MLP neurons of a small language model. Each row is named by its layer, matrix (up: input weights) and neuron, and shows model dimensions 112-175. Each number is 128 + 24 x the weight over its row's rms, rounded and kept within 0 to 255.
After each neuron's rows, "fires after" lists the tokens most often just before its 100 highest values on Wikipedia text that the model never trained on.

L7.up342 [146 157 113 149 162 105 126 105 149 157 145 122 127 137 144 121 123 131 135 148 105 130 150 121 124 164 129 106 151 138 108 133 111 129 156 107  84 179 166 180 126 134  97 121 127 140  95 116  91  94 131 125  96 130 111 101 106 171 117 124 128 155 144 101]
fires after: " one", " of", " Gold"

L6.up1168 [ 99 119 165 182 115 102 101 116 112 118 126 162 119 158 122 159  84 143 125 165 135 151 158 135  93 137 131 107 150 144 115 137 141 148  73 113  83 160 145 120 166 139 119 165 104 144 149 119 133 109 135 143 106 132  88 118 111  98 122 121 125 175 115  95]
fires after: " one", " part", " first", " York", " known", " the"

L2.up707 [110 144 119 165 104 106 148 101 126  77 135 122 109 106 141  64 135 129 139  89 124 127 127 129 118 139 164 160 103 196 107 154  83 136 170 128 111 139 177 132 162 131 110 132  96 105 138 155 124 116  94  92 123 160 123 131 109 150 121 108 102 144 155 132]
fires after: " the", " Di", " di", " ski", " Mi"

L6.up1265 [104 109 113 152 137  66 156 147 160 110 162 117 117 145 132 146  83  83 128 104 105 112 144 104 116 177 152 139 146 126 108 109 114 106 138 108 116 118  93 114 133 128 146 169 117  88  95 133 103 137  94 149  75 100 119 126 145 149 123 130 137 137 155  89]
fires after: " |", "en", "den", "une", "én"

L2.up425 [154 140 143  96 136 140 124 100 158  74 110 128 132 131 121 137 114 151 105  94  94 107 166 182 139 162 138 114 125  93 115 134 129 103 138 142 142 114 131 152 143 111  97 141 137  86 163 127 162 106 139 141 101 121  95 117 147 164 159 171  91 163 136 165]
fires after: "=", "Note", " rather", "According", " According"

L2.up735 [145 164 154 108 156 117 135 119 160 111  89 173 101 146 139 138 125 101 122 100 130 139 105 100 118 129 164 152 146 137  70 151 124 168 145 148 130 145 152 100 127 161 127 182 132  97 181 167 151  98 143 109 159 153 104 119 120 123 141 114 157 101 120 119]
fires after: ",", " (", "\n", ";", ".", " It"

L12.up636 [132 142 149 164  88 114 111 129 177 108 125 105 123 136 120 139 119 132 104 167 128 156 160 126 114 127 114 130 137 135  92 142  79 131 112 164 114  99 165 139  82 177 135 115 103 121  92 139  83 123 133 139 150 133 135 104 153 142 125 135 128 164 145  81]
fires after: "-", "SA", "\n", "40"

L7.up988 [161 106 100 133 151 147 126 122 167 105 125 129  92  94 119  84 139 104 163 168 154 130 147 118 168 143 100 101 148 129 185  98 124  61 142 127 137 140  91  83 190 145 113 106 125 124 131 116 147 103 109 122 104 133 111 116 124 125 109 143 143 129 133 138]
fires after: "=", " =", " career", "ion"

L3.up1031 [105 162 103 161  60 119 153 113 133 127 117 132 122 125 153 136  95 110 134  97 158 172 135 128 155  97 152 135 147 126 128 136 144  93 154 127 149 139 118 179 132 131 153 132 147  64  84 118 137 154 138 135 109 143 134  73 165 110  93 114 131 140 147 165]
fires after: "-", "|"

L3.up519 [186 163 117 125 139 114  97 131 163 146 130 124 144 182 118 160 103 112 168 161 163 127 130 141 150 122 127 117 137 144  87  98 165 106 138 150 110 116  83 156 181 121  73 146 131 143 122 174 125 140 152 149 138 114 173 137 115 102 130 131 147 121 153  98]
fires after: " |", " %", "=", " 0"

L2.up870 [131 150 146  85 138 168 104 110 157 107 149 150  97 160 182 141 130 146 125  94 155 140 180 150 168 112 143 131 147 153 106 163  98 109 154 104  92 156 137 121 133 110  96 120 127 102  84 104 187 135 113 114 148 147  85 146 114 157 161 131 120 162  87 149]
fires after: " (", " \"", "-", "/"

L7.up1271 [106 148 115  93 116 178 137 135 173 123 153 167 115 141 134 150 141 141 129 126 136 123 127 115 104 164 137 112 129 142  79 126 129 123 116 117 107 128 122 105  93 138  97 124 113 132  66  97 143 122 147 113 152 111 100 128 127 126 125 128  91 157 132 147]
fires after: "′", ",", ":", " +", " 63", " |"

L6.up849 [137 149 139 101 123 123 155 115 179 110 143 177 121 154 141 153  98 128 112 130 162 142 177  97 135 157 159 124  95 137 163 146 162 118 133  94 135 112 137 104 143 122 145 135 104 111 143 130 133  89 139 129 153 101  94 137 109 135 108 144 100 110 121 118]
fires after: "-", " le", ":", "ble"

L6.up488 [129 126 130 116 101 141  81 150 122 107 108 125 152  88 142 144 182 103 151 155 144 122 138  93 136 174  89 148 141 112 137 141 116 125 159 160 114 140 137 166 115 125 120 172 139 156  97  82 122  77 146 156 152  93 148 131 122 141 111 157 106 126 124 146]
fires after: "=", " =", "ms"

L2.up1244 [139 157 171 118 149 106 119 134  63 148 119 108 135 176 149 113 154 117 148 162 118 137 105 175 103 126 126 143 118 155 104 151 147 146 107 119 149 169 167 134 137 153 120 169  96  55 129 142 130  97  87 171 139 118 112 127 144 104 150 159  94 162 120 127]
fires after: " the", " The", "The", "the"

L6.up1093 [109 106  99 105 134 161 113  98 127  78 117  68 120 142 121 156 141 180 124 150 157 136 133 139 127 140 100  98 112 134 129 155 140 164 134 121 106 140 148 171 154 125 131 135 132 119 115 101 127 146 161  88 111 118 121 157 127 152 177  62 157 127 159 155]
fires after: " Fl", "gl", " Bal", "l", " East", " Dar"

L2.up411 [116 123  99 108 118 190 136 102 147 130 131 108 150 120 110 157 102 167 132 103 115  97 123  94 109 134 104 159  95 115 114 149  84 132 157  88 154  85 150 150 129 106 128 137 100 100 111 105 132 164 126  95  80 119 133 120 129 125 120 136 147 151 119 116]
fires after: " the", " The", " ISBN", " +", " Ph"

L3.up1024 [128 130 129 163 129 119 135 120 162  96 119 152 149 143 117 138 120 111  95  90 101 178 127 121 119 147 150 120 139 126 152  97 195 114 152 114 120 144 115 130 161 134 124  98 146 118 100  85 124 153 145 126 153 157 156 137 120 133 109 144 111 136 112 131]
fires after: ".", " un", " Ne", ","

L3.up836 [148  96 145 142 120 144 116  85 124 102 114 122 122 115 114 140 118 135 132 115  65 101  99  88 127  95  73 128 162 119  94 100 158 149 118 134 123 127 126 113 140 150 119 109  86 145 138 136 112 136 126 111 125  78 145 126 116 123 155 117 120 116 120 100]
fires after: " University", "de", "c", " Institute", "di", "tt"

L3.up553 [138 118 102 112 155 150 119 137 130 156 112 129 143 129 127 159 151 166 120 110 110 158 125 136 150 135  83 138 141 126 183 159 109 158  94  91 129 166 104  93  90 153 149 125 164 119 108 110 134 140 150 182 123 114 172 158 110 137 115  72 130 138 151  98]
fires after: " in", "In", " Bur", "ju", " In"

L2.up62 [148 115 147 119 129 137 138 158 145 160 124 137 114 130 152 135 146 153 159 168 107 122 144  89 132 132 165 147 121 146 119 167 145 157 138 114 152 147  98 140 145 122 147 133 173 162 152 138 128 126 136 118  69 103 129 127 130  80 138 136 134 161  64 139]
fires after: "-", " the", " Sc", " The", " dr", " 978"

L7.up399 [132  99 149 132 122 142 135  80  99 150 100 127 118 153 150 156 126 113 151 121 125 124 133 109  87 114 126 142 108 129 133  87 147 130  85 141 115 134 135 153  81 168 159 124 131 122 157 134 124 125 119 125 141 141 113 101 117 114 141  72 107 119 125  85]
fires after: " in", " In", "In", "\n"

L3.up597 [ 97 171 143 146 148 106 117 147 136 118  80 144 128 151 125 126 104 142 123 117 103 116 131 116 196 178 122  99  94 135 139 164 124 123  83  92 153 111 139 130 146 134  96 128 139 126  90 135 116 128 105 123 140 104 124 187 126 156 115 135 120 147 140 107]
fires after: ",", " |", " is", " not", " as", " was"

L6.up1203 [121 170 158 144 126 118 150 101 156 101 168 117 198 142 132 157 116 121 139 128 118 146 158  95 159  97  85 137 132 134 114 134 104 116 149 109 159  77 129 157 123 142 147  98  89 100 145 171  94 122 126 139 122 123 115 111 154 140  99 123 162 104 113 100]
fires after: "-", " My", " E", "E", " Ste"

L7.up706 [100 110 115 140 123 111 123 134  89  86 111 141 157 124 115 141 127 119 101 154 134 134 116 122 143  74 116 100 151 114 120 142 139 109 151 134  83 126 131 117 103 159 132 152 119 117 131 140 125 116 135 161 175 102 152 126 150  74 108 122 140 142 134 166]
fires after: ",", " New"